Weights of a small GPT-style language model, trained from scratch on English Wikipedia.
Architecture: LayerNorm before each block, no position embeddings, biases, ALiBi.
MLP neurons of a small language model. Each row is named by its layer, matrix (down: output weights) and neuron, and shows model dimensions 0-127. Each number is 128 + 32 x the weight over its row's rms, rounded and kept within 0 to 255.
A block is one neuron, or neurons of one layer that tend to fire together. Before each block is what it responds to, as a language model described it from the Wikipedia text at the highest values.

Description: Space before vowel-initial word
L5.down44 [176 133 106 122 172 132 142 125 124 130 148 130 168 129 146 114 110 164 165 180 149  68 133 131 118 164 107 140 138 187  83 121  96 123 121  88  89  97 147 121 127  96 122 153 156 107 147 133 118 148 102 118 143 109  72 143 101  97 125 117 119 134 108  77 149  73 110 128  74 174  90 143 151 111 102 149 127 159 106 154 100 109 169  59 130 166 182 128  96 108 132 131  84 137 162 111 157 130 141 169  86 139 152 154 105  98 131  73  87 161 127 132 192 123  63 127 106 137 105 132 190  63 119 170 147 149  99 143]
L5.down107 [180  93 146 178  62 120 121 123 156 127 170 116 137 108 181 165  78 126 126 152  96  68 119 152  95 163 158  79  73 175 183 121 158 137 119 139 163 127  66 120 178 180 133  83 155 121 135 133 121 116 179 119 142 102 155 128  82 137  71 126 143 140 134 157 162 111 109 107 126 121 120 132 110  45 114 162 130  90 121  99  93 155 172  89 185 204 148 108 119 151  99 133 141 157 105  96 128  73  93 181 143 188 217 114 143  97  88 153 106 128 149  97 156 120 125  78 121  84  96 154 154 112 155 123 174 162 119 108]
L5.down117 [139 192 161 120 125 168  94 117 145 117 122 118 205 153 162 116 146  88 164 115 110 101 152 153 128  84 117 148 124 115 116 140  82 113 191 143 167  80  38 108 158 112 101 191 162 174  86 112 133  81 131 139 148 168 164 124 202 124 184 177  67  74  83 157 129 140 122 118 147 107 181  80 133 130 152 131  51 115 133 169 130 141 159  70 119 160  83 180 111 170  91 113 117  78 116  95 111 162 171  84 131 119 151 114 176  98  83 126 140 121 159 136  99  72 127 113 127  89 105 128 178 170 109 169 152  82 155 154]
L5.down162 [ 92 135 197 123  75 147 126 110 138  86  92 157 126 156  92 175  92 135 156 115 170 163 122  80 136 147  87 103 162 148 130 142 151 120  97 122  84 131  87 104 125 122 127 136 170 158 119 141 171 151 123 125  29  68 108 139 156 139 130 109 142 139 135 177 176  37 142 122 164 105 100  79 161 133 158 161 110 155  54 163 129  85 169 126 181 153 143 136  86 100 204 155  83 127  95 148 157 137 126 140 154 154 156 115 189 173  76  96 138 145 112 124 157 102 123 141 155 139 164  76 157 153 148 182 132 120 128 154]
L5.down224 [131 156 123  99 103 128 129 169  78  92 118 107 182  96 158 119  83 144 147 137  75 145 178  98 100 164 134  85 146 150 127 147  86 162 132 144 126 119  63 153 180 127 148 154  85 134  54  84  69 127 127 169 175 108 122 196 119 130  97 124 141 153  93 157 164 105 129 121 203 146 113 117 128  95  69 113 134 152 158  65 153 126 120  99 158 115 141 140 100 133  91 127  89 116 164 157 188 152 189 156 150 132 174 156 152  91 153 117 182 186 210 153 159  85 136 143  71  67 146  87 144 109  60 129 112 161 113 126]
L5.down296 [127  97 195 146 163 191  52  77 106 101 134 110 196  98 151 185 131 134  85 189  93 138  91 163  94  75 144  52 136 134 171 167 113 132 136 148 121 112 102 121 137  96 153  92  97  73 134 125  75  75 107 157 156 130 139 167 114 168 129 115 174 147 130 177 189  68 129 180 138  52  96 105 159 123 124 158 149 146  65 152 146 126 109 108 139 150 147 118 100 120 130 144 115 158 125 138 134 147 106 145 104  91  61 141 123 177 110 162 140 173  86 116 181  73 129 191 107 131 127 136 162 179 125 103 167 199 147 165]
L5.down350 [139 174 130 116 109 166 136 136  61 115 145 127 137 103  65  29 171  55 113  82 115 154 116 140 130  92 106 125 125 159 143 147 106 149 168 106 146  71 113 144 147 108 131  72 148 182 135 104 160 112 136 136 132 122 184 141 164  90 169 102 121 143 131 165 113 118 141 102  97 122 143  90  81 114 141  79 156  62 138  52 152 108 144 116 138 111 112 166  60 128 127 120 159 153 130 118 161 175 165  88 176 155  67 170 187 109 190 155 159 113 140 142 141 102 113  72  76  79 107 162 108 168 154 172  86 133  74 144]
L5.down436 [104 125 124 136 255  87 132  94  97  77  88 120 152 149 150 132 132 151 204 109 159  92 139 128 112 130 120 176  61 144 126 105 118 169  78 134 154 101 135  84 124 106 118 148 139 123  95 149 159 172 131 164 168 106 133 120 126 118 115 145  50  85 148 110 195 156  91 107 171 130 117 127 144 129 178 174 174  99  92  60 127  77 108  95 161 161 120 190  96 160 101 115  56 136 131 170 147 156  81 112 166 104 129 166 118 108 123 149 128 109 124 167 151 107 113  85 143 102 113 199 113 103 164 130  78 117 119 145]
L5.down449 [102 154 149 142 164 163 124 173 128 132 128 172  98 123 128 135 126 136  74 223 103 168  99  79 115  49 111 140 138 123 108 132 118 106 120 177 193  83 125 157 161 119  55 106  77 139 121 100 121  24 155 149 150 129 154 157 157 171 158 142 154 159 142  94 174 125 149  67 161 112  72 147 132  67  83 131 130 170 131 165 114 108  97 142 134  76 164 153 151 149 189 130 208 154 138 104 121  89 130  78 121 119 161 146 135 187 125  40 150 124  83 152 129 168  94 138 151  79 103 119 124 123 149 143 168 157 137 113]
L5.down459 [137 119 105 129 139 172 125 123 138 105 182 225 128 168 145 116 102 103 130 111  82 139  65  94 149 123 153  93 153 155 123 118 154 122 118 174 151  62 153 103 137 143 112 112 158 165  96 152  92  90  77 157 130 141 173 180  79 110 130 140 117 100 159 139 163 141 124 163 115 128 159 168 150 133 130 136 180  97 156 168 195 164 180 143 141 121 135 136 106 138 158 123 108 135 152  71 150  94 153  44 119 105 111 140 112 133  72 107 158  97 120 123 182 111 145 109 123  86 170 134 172 103 101 132 189  41 136 111]
L5.down593 [120 102 121  68 136 164 154 144 130 119  76 115 117 165 173 162 115 138 119 139 143 111 149 157 131 160 129 156 150  62 151 164 150  91 124 145 176  78 109  77 128 104 132 146 123 100 153 138 144 134 146 125  72 111  90 163 129  41 140 109 139 117 129 193 149  87 138 133 137 119 133 107 111 147  95 181 100  55 146 130 152 102 172  50 138 143 105 128  76 107  46 157 148 157 125 155  88 121  71 145 147  91 163 140 155 127  82 158 108 136 138  90 139 127 152 122 193  98 114 106 218 155 153 122 142  73 180  77]
L5.down611 [ 97 117 143  74  99 141 184 104 150  92 168  54 113 176  80 106 133 210 131  11 146 170 174 120  97 176 116 172 104 140 123 134 115 108 119 133 134  86  94 120 145 125 100 130 134 138 142 153 102 138 144 119 169 142 190 151 174 132 149 119 144 110 118 170 121  76  72  98 127 126 175 157 164 163 152 140 149  72  84 121 145 118 121 151 136 123 144 133  92 110 131 138 121  83 113 145 164 128  70 128  99 149  74 177  81 151  97  91 156 196 139  70 151 109 108 155 106 138 138 170 112  97 125 131 133 133  80 126]
L5.down612 [138 157 127 114 115 198 128 118 134 134 165  75 134 155  95 131 125 117 119 125 125 135 103 100  89 160 145 131  67 131 163 169 155 142  92 134 144 134  84  63 183 168  91 121 120 156 132  83 161 132  60  85 130 107 124 131 165 138 130 187 127 132 101 144 122  96  92  76 128  49  77 107 175 102 145 123  67 145 127 169 111 126 152 162  97 115 155 106  96 104 246 160 148 135 156 136 134  95 112 115 151 109 147  90 136  64 128 139 163 162  64  89 128  55 148 152 118 141 101 167 137 168 165 120  72 147  47 171]
L5.down613 [112 142 107  50  66 109 145  95  88 157 119  95 103 168 185 157  99 109 127 101 155  84  67 121 130 170 163 158 142 152 129 129 114 172  96  87 134 131 118  73 140 188 190 104 170 103  64 190  94 157 122  84  92 130 137 154  96 130 101 157 114 134 117 120 140 122 117 135 141 159 101 152 133 134 137 157 158 125 161 136 186 135 173 141 136  55 106 122 109 108 117 118 149 186 151 165 145  60 137 104 120 133  68 138 208 121 134 142 146 139 102 132 168  95 140 162 108 165 157 100 113 153  79 106 110 111 154 111]
L5.down654 [106 108 107  69  83 169  96  86 120 113 170 113 127 135 174 130 177 157  99 149 104 122 144 140 112 153 118 163  95 160 147  88 125 154 140 144 105 193 142 145 122  82 180 158 116  89 142 160 155 111 108 162 122  72 121 151 173  90 181 177  77 128 177 162 131 145 152 131 189  52 104  92 112 118 138 136 106 138 230  95 158 181 144 109 142 102 107 123 151 135 143 114 125 171 138 168 106 111 101  95 106 121 104 149 208 114  53 167 107  82 129 119 118 121 147 130 120 140 172 111 115 150 130 137  72  69  32 102]
L5.down709 [121 145  96  90 172 134 127 135  74  71 106 122 118 147  63 141 124 141 105 105 131 128 127 131  78 151  59 195 115 154 114 112 160 121  76 104 180  17 101 166 142 114 167 159 175 162 125  90  92 136 122 128  71  90 131  86 118 160  70 143  94 133 115 154 150 139 120 137 119 121 156  93 117 165 122 145  62 151 131 175 108 136 145  44 115 142 129  99 160 139 146 145 102 125 128 144 195 182 114 168 111 146 108 137  92 123 140 119 164  71 134 153 129 125 181 171  97 153 154 115 149 143 127 139 120 156  75 123]

Description: Mid-word fragments in names
L2.down280 [174 187 200 163 128 112 133 154  81 101 103 115 129 135 118 130 104  61 116 143 141 107 151 123 109 137 170 137 138 138 145 176 104 126 142 103 147  97 121 104 163 142 132  89 104 130 118 143 211  67 120 157 150 123  98 144 148 164  98 119 164 118 102 156 164 144 173  81 138 210 105 180 124 119  99 135  99 152  78 149  81  86 162 137 136 131  95 164 122 174 119  61 120 127 139 147 134 119 124 135  97 176 158 143 128 106 145  76 152 159 113  86 111 182  90 115 165  87  90 148  88  95 132 109 120 129 140 142]

Description: Adjective-forming suffixes
L5.down191 [119 122 144 197 113 136 139  53 163 157 194  91 116 136 130 189 150 108 102 101 147 164 142  93  95  97  94 113  94 123 166 158 176 110 102 163 151 112 116  98 151 120 200  89  61 155 135 136 120 169 109 120 119 116  54 100 169  94 127 138 125 133 134 113  92  97 135 157 102 164 122  81 136 193 153 179 142 137 111 129 131 136  62 156 113 145 178 122  95 142 183  97 157 192  63 156  75 123 145 116 130 150 150  75 130  67  74 133 115  97 132  86 148  66 115 128 188 159 153  84 151 137 144 103 192 160 119 127]
L5.down219 [ 91 101 145 121 106 111  80 108 110 144  72 116  69  53 154 193 138 104 104 181 149 211  96 161  86 144  93 130 135 109 117 132  58 172  75 185 129 135 105 140 140  96 103 214 153 141 136  91  97 124 166 121  83 161 116 117  95 138  99 118 160 147 120 106 124 128 109 184  63 128 108 121 148  77 173 136 122 152 151 134 120 123 142 174 121  87 155 144 143  98 145 133 155 126 117 158 117 169  74  72 131 126  86 148  88 104 157 118 194 121 116 106 130 117 173  80 146  90 188  88 130 123 144 178 179 127 149 126]
L5.down262 [158 152  84 138  64  95  95 141 133 113 168 131 148 126 122 164  87 116 100  91 156 194 107 123 163 177 127 113 157 107 155 110 136 170  82 125 103  98 105 125 121 205 144 131 115 140 113 137 177 175 135 139 143 129 151  91  99 139 126 114 164  78 142 158 130 108 131 195 145 128 123  99 121 154 154  91 143 142 154 112 111  59 110 255 139 129 136 123 105 163 150 107 102 137  90 134 108 150 154 108 104 100 177  83 111 112 175 152 130  87  76 101  77 108 190 162 144 133 126  86 196 136 131 127 164 129 127 119]
L5.down342 [109 108 125 125 105  69 105 169 129 187 153 116 150 138 181 125 117  77 140 151 163 158 132  95 197 109 133 104 108 155 162 122 147 103  91  68 159 184  98  84 117 148 105 139 147 120 130 115 180 117 112 141 106 128 156  56 140 106 114 138  91 116 121  91  82 107 111  95 124 145 133 134 152 124 138 152  98 172 121  92 102 139 147 193  92 106 105 117 110 134 141 105  96  92 158 156 134 152 123 125 117 100 226 153 116 137 134 147 147 126 143  57 175 124 160 125 143 170 111 146 180 112  83 145 108  82  75 122]
L5.down388 [123 127 128 118 159 131 123 130 142 131 136 107 124 135 155 113 149 111  93 172 146  91 114 138 179 104 121 100  97 232 169 155 142 145 106 195 105 219 142  80  70  97 123 123 137 127 168 106  95 191 142 110  83 144 144 132 136 160 136 110 139 107  76  90 125 112 148 171  78 127 187 124 131 108 146 118  79 157 103 136  78 129 186 172 126 155 152 144 181 121 142 119 179  72 194  95 133 113 115 194 118 142 134 107 137 140 139  78 164  82 120 100 130 162  94 158  74 169  59 172 157 114 152  75 158 101 115 138]
L5.down398 [ 74  91 134 129 187 165 141 102 133 154 126 138 178 130 142 163 144 124 174 179 139 154  95 152 131 132 125 113 113 129 178 135 111 128 142 146  94 150 140 143 118  89 108 139  77  71 160 100 145 127 158 148  77 115 119 100 107 149 149  72  98 129 123  38 126 164  81  83 184 130 120 123 171  46 120 102 161 131 119  96 146 134 140 167 111  99 133  82  82  81 132 104 138  52 104 122  77 106 137 165 159 127 107 154 147 137 155 151 137 142 133  96  69 153 103 113 124 162  86 139  89 127 166 145 128 102 153 168]
L5.down426 [184 140 108 129 127 150 198 165 122 144  90 146 127 187 135 168 110 135 127 144 129 124 125  99  74 171 163 107 144  80  97  92  98 129 160 170 118  76 105 154 197 138 196  49 121 160  83  81 139 147 133  99 125 157 159 137 191 135 134 128 149 137 158  82  92 140 134  97 117 139 123 139  72  92 130 134 130 117 102 108 121  82 123 120  77 130 136 114 165 122 160 163  95 107 153 109 105 172 108 116 113 111 100 176 119 135 188 161 189 127 150 117 145 127 132 143 190 161 101 117 121  43 170 183 145 142  95 133]
L5.down462 [107 148  89 119  89 130 112 110 149 143 148 107 120 118 167 141 146 155 111 133 140 126 171 153 171  91 124 104 151 152 129  88 101 143 121 136  95 121 114 248 107 140  98 124 183 130 171 148 112 146  58 169 165 155 147 102 126 112 167  99  94  92 133 109 111 153 106 143 129 158 127 133 174 150 100 142 114 107 125  75 180 112  98 241 166 140 119 130  89  97  96 122  85 125 122  63 103 104 117 134 153 120 152 125 134 118  76  94 113 139 128 102 111 152 132  93  76  94 165 136 116 168 153 129 160 101  91  76]
L5.down490 [129 160  98 125 115  64 165 133 121 138 108 133 159 129 145  99 141 112  64  67  81 122 218 215 150 170 155 112 160 114 136 155 113 110  60 110 137  99  88 151 161 116 119  91 152 105 121 132 119 134 129 165 169 162 138 150 119 108 135 148 152 187 127 110  63 112  69 116 177  99 138 195 111 113  99 129 126 142 153  68 153 121 160 164 147 118 136 163 105 177 157 118 116 139 128  97 152 125 109 114  94 146 106 122 109 168  70 150 110 129 121 119  99 180 198 155 170  83 172  93 100 115 134 139 100 148 104  95]
L5.down546 [139 130 125 156 140 110 101 122 113 147 165 135 157 112 144 146 179  91 159  66  67 130 165 162 133 187  56 196 119 119 212 158 171 123  78 122 133  76 123 110 100 112 172 166  76 152 153 127 139 171 142 176 142  95  86 126 117 127  81 202  90 139  92 118 203 111 104 121  97  85 128 141  59 160  83 167 135 108 152 157 118  91 118  84 121 144  70 163 104  92  89 106 109 115 136 139 164 154 111 129 104  88  65 126 146  78 121  91 175 186 130 136 126 150 149 176  80 131 140 148 149 182 143 115 106 133 142 108]
L5.down572 [198  94 162 144 144 126 163 154 134 106 144 141 153  98 122  89 150 168 151 116 144 125 143 182 130 132  87 101  97 132 118 106 142 106 143 139 122 176 192 101 153 135 108 103 123 101 144 171  89 106  93 121  84 185 145  99 145 134 118 131 138  79 103 149 148 138 151  88 159 162 138 179 165 128 141 132 157 119 116  59 111 104 186 109 130 133 110 156 135 150  65 123 101 140 121  74  75 114 206 135 170 173 143 122 129 113 143 101 106 119 119 127 133 144 123 102 133 141 167  96 112  95 119 196 204 170 127 144]
L5.down607 [112 144 133 137 146 154 130 112 118 107 129 134 112 136  82 102  86 143  91 145 139 177 113 118  74 128 160 113 110 141  91 153 122 151 124 103 149 158 112 141  73 120  80 142 108 133 125  71 155 155  87 138 110 206 188  40 140 183  67  72  70  92 136  36 133 127 123 125 178 162 129  90 111  79  97 105 151 123 130  75  96  63 155 232 124  95 118 133 111  90  96 161 122 121  92  51 107 101 134 117 121 136 204 178 126 110 101 146 143 123 171  88  89 107 120 139  84 129 100 133 161 165 172 139 133 100 111 145]
L5.down614 [186  76 139 133 202 138 151 123  99 158 135 160  79 149  83  94 151 125 162 142 117  90  37 120 121 139 123 156 115 136 132  91  93 105 116 108 140 104 155 133 107 119 109 186 142 121  80 174 125 124 160 165  99 128 131  68  80 161 134 122 129 134 150  64 181 132 138  91 128 115 149  90 135 118 122 128 117 100 105 104 168 155 109 208 127 128  92 143 134 157 134 142 146 132 147 138 130 133 162 143 169  92  47 105 166 141  79  99  93 155 122 193 140  93 171 188 175 108 183  75 121 102  88 107 113 129 106  82]
L5.down652 [121 134 131 117 114 140 148 108 178 139  38 137 122  66 107 155 148 211 132 137 127  99 117 100 193 122 107 157 157  89 127  96 107 143 109  87 133 155 168 139 127  96 132 109 188 123 120 155 137 152 143 127 129 138 118 110 115  67 161  81 109 115 120 164 134  96  89 153 121 127 121 153 128 112  95 166 145 152 169  68 134  94  83 156 176 114 169 105 114 101  80  94 143 138  99  95  90 120 111 124 121 130 125 187 109 181 149 154  90 135 168 129 204 106 122  95 177 116 129  83 124  98 151 183 177  96  67 156]
L5.down689 [131 125 118 171 164 114 100 114 148 124 193 195 161 111 189 157 132 118 143 156 140  99 147  73 141 159 161 122 147 122 142 103  94 168 129 155  59 129 116 124 135 146 106 117 141 104 124 198 129 101 154 178 113  84 118 122 122  82 151 121 126  89 129 113 126 132 122 130 195 107 145 167 129 161  67 110 169 130  93 131 118 161 123 166 152 180  98 117  78 148 147  74 124 119 154 147 129 126 169  70  95 150 101 129 153 144 116 132 182 168  81 105 189 120 117 124 117 133 110 146 119 170 122 158 145 179 103 145]
L5.down750 [112 139 129  89 142  72  87  94 112 186 154 130 149 105 147 163  91 141 135 132 133 154 144 188 162 131  72 158  95 153 164 114 160  48 174  83 143 111  71 122 137 156 120 126  92 129 116 102 166 169 131 128 121 100 157 136 117  41 107 176 163 134 146 147 187 123 158 118  74 147 140 120 166 160 147 106 137 166 156 216 129 179  48 104 102 115 179  63 112 171 145 153  99 159 111 153 112 177 191 138  99 156 168 102 124 126 177 115 115  80  42 122  71 129 140 171 114 114 148 144 117 124  95 128  54 150  93 104]

Description: Second piece after F
L3.down94 [202 110 101 118 159 134 114 139 105 123 124 113 168 107  81  69 122 175  87 126 114 160 148 152  94 141 124 194 110 132 174 119  88 130 185 143 151 121  58 123 153 131 157 128 130 131 141 138  90 144 110 131 155 151  75  95 117 126 109 168  80  90 149 197  92 124 153 112 157 111 152  79 115 151 122 101 127 146 140 129  93  74 140 108 106 119 167 136 179 153 102 157 116 110 158 108 168 140 174  66 160 126 169 125 113 111 161 150  52 119  73  78 146 195 166 170 107 228  83 158 139  97 153 100 102 116  88 160]
L3.down281 [125 119  91 137 113  86  39 164 129 128 148 187 153  97 135 176  99 125  68 170 136 141 147 106 130  69 136 132 166 200  68 129  94 158 122 100 134 160 152 114 112 142 131 122 126 123 132 135  88 162 116 145 139 108 161 137 142  95 103 121  75 109 150 152  65 112 159 141  99 129 127 128 116 167 115 144  97 155 105 163 128 217 110 143 164 155 105 176 175 155 120 113 140 179 117 104 127  90  96 183 115 134 104 124 155 146 121 116 151 156 100  91 137 135 136  83  31 170 123  97  83 154 170 154  78 158  99 105]
L3.down643 [153 156 153 123  90 128  64 135 223 112 151 124 140 141  62 163  89 105 145 111 121  69 102 156  77 136  63 104 140  87 106 164 128 200 106 121 155 149 113 147 111 154 119  95 148 123 126 150 114 217 138 117 132 125 155 117 162 176 133 118 119 119  51 158 146 131  88 158  91 150  88 117 117  72 163 120 107 148  52 129 158 156 137 138 109 141 132 148 178 109 108 122 119 103 131 144 124 159  86  73  99  49 128 166 123 153 108 133  90 116 116 117 119 118 170 161 123 165 128 143 182 195 171  86 119 149 146 132]
L3.down727 [ 82 127 176 142 208 129  88 125  92 164 157  88 129 119 132  99 106  86 126 145  94 118 171 121 108 140 107 174 116 103 120 144 164  85 129 137  93 129  51 180 150 131 117  84 111 133 136 119 117 139 155 148 116 133  95 128 130 148 159 117 166 123 102 187 102 146 162  65 145 137 196 210 156 188  99 141 180 116 181 203 166  89 104 157 124  94  85  62  85 110  87 109 125  97 117 130  63 156 134 166 116 174 146 158 105 157 166 139 101 135 137  82  88 135 141 109 125 130 129 162  70 136 167 103 138 151 104 168]

Description: Word-final suffix tokens
L2.down500 [116 103  86  83  98 169 110 189  92 131 165 119  43 140 178  71 120 132  94 112 137 125 174 104 116 144 140 177 151 162 107 117 149 125 111 102 138  95 107  73 153 112 127 103 140 104 130 171 145 113 145 148 110 110 153 172 118 138 113 105 188  76 127 117 149 147  90  93  92 115 117 115 136  93 110 161 154 114 128 110 128  90 110  98 173 191 136  89 129 155 141  92  74  78 162 145 131 189 171  97 192 147 103 119 120 135 136  86 132 144 121  56 110 146 168 105 107 121 113 145 207 111 118 109 120 191 135 147]

Description: Adjective-completing suffixes
L3.down42 [110  91 144 119  80 104  91 119 159 137 141 162 154 104 127 129 121 138 168 135 101 119 187  88 110 136 133 167 175 112 107  93 108 119 114 165 110 118 122 169  93 139  92 124 137 116 154 103 123 135 144 116 120 163 151 151 195  73 127  89 189 124 139  66 152 120  73 111 102 162 124 162 178 101 125 152 119 164 102 117  88 131  76 142 157 141 104 121 101 123 134 147  99  91 122  79 125 113 189 110 112 129  92 130 107 128 114 109 152 159 151 156 105 152 158  95 148 122 117 207 140 100 179 161 106 147 176 136]
L3.down134 [109 110  94 143 120 122 177  92 142 165 114 100 156 120 112 112  63 140 119 166 107 110 132 138 167  99 139 122 139 177 124 131 118 141 124 137 100 196 103 140  71  93 122 163 126  57 171 192 133 130 175 145  75 118 149 137 128 101 162 149 140  74 128  98 109 129 138  59 131  98 130 186 129 146 111 155 167 139 110 157 159 173 152 160 122  71  79  89 153 135 141 120 171  93 135  96 113 143  90 107 155  85 144 143 147 141 157 138 109 110 152 118  52 123 134 128 113 145 115 163 152 157 121 119 204 116 159  60]
L3.down176 [144 104 112 140 136  95 171 119 143 197 135 146 155 124 214 111 150  79 166 119 123 149  87 169 157  67 107 157 145 185 103 127 149 182 126 139 184 170 168 124 119 116  67 121 153 140  96 150 100  80 135 148 149 102 175 112 108 104 145 140 125 103 110  82  88  83 145 160 120  88 111 137  96  77 133 100 127 143 152 112 161 130  86 130  81 183 181 154 133 133 166  72  96 103 179  92 123 120 144  77  91 146 109  91 102  63  76 132 116  88 192  92 129 159 112 139 158 109 115 157 143 134 134 177 159  53 177  99]
L3.down734 [ 85 111 155  83 111 155 175 140 117 114 150  99 156  67 115  96 145 153 157 156  98 129 131 149 182 111 149 142 100 139 186 167  82 100 124  80 126 136 123 108 146  77  62 123 139  98 198  45 165 134 112 163 112  99 163  97 109 127 195  78  92  91 118 134 133 138 142 107 126 162  87 116 184 102  88 182 166 109 174  39 109 146 147 161  94 106 117  96 107 137  62  72 148 104 195 185 119 143 147 136 157 140 161 142 113 153  93 137 122 125 167 150  89 141 181  91 102 176 103 142 157  88 132 117 164  96 153 184]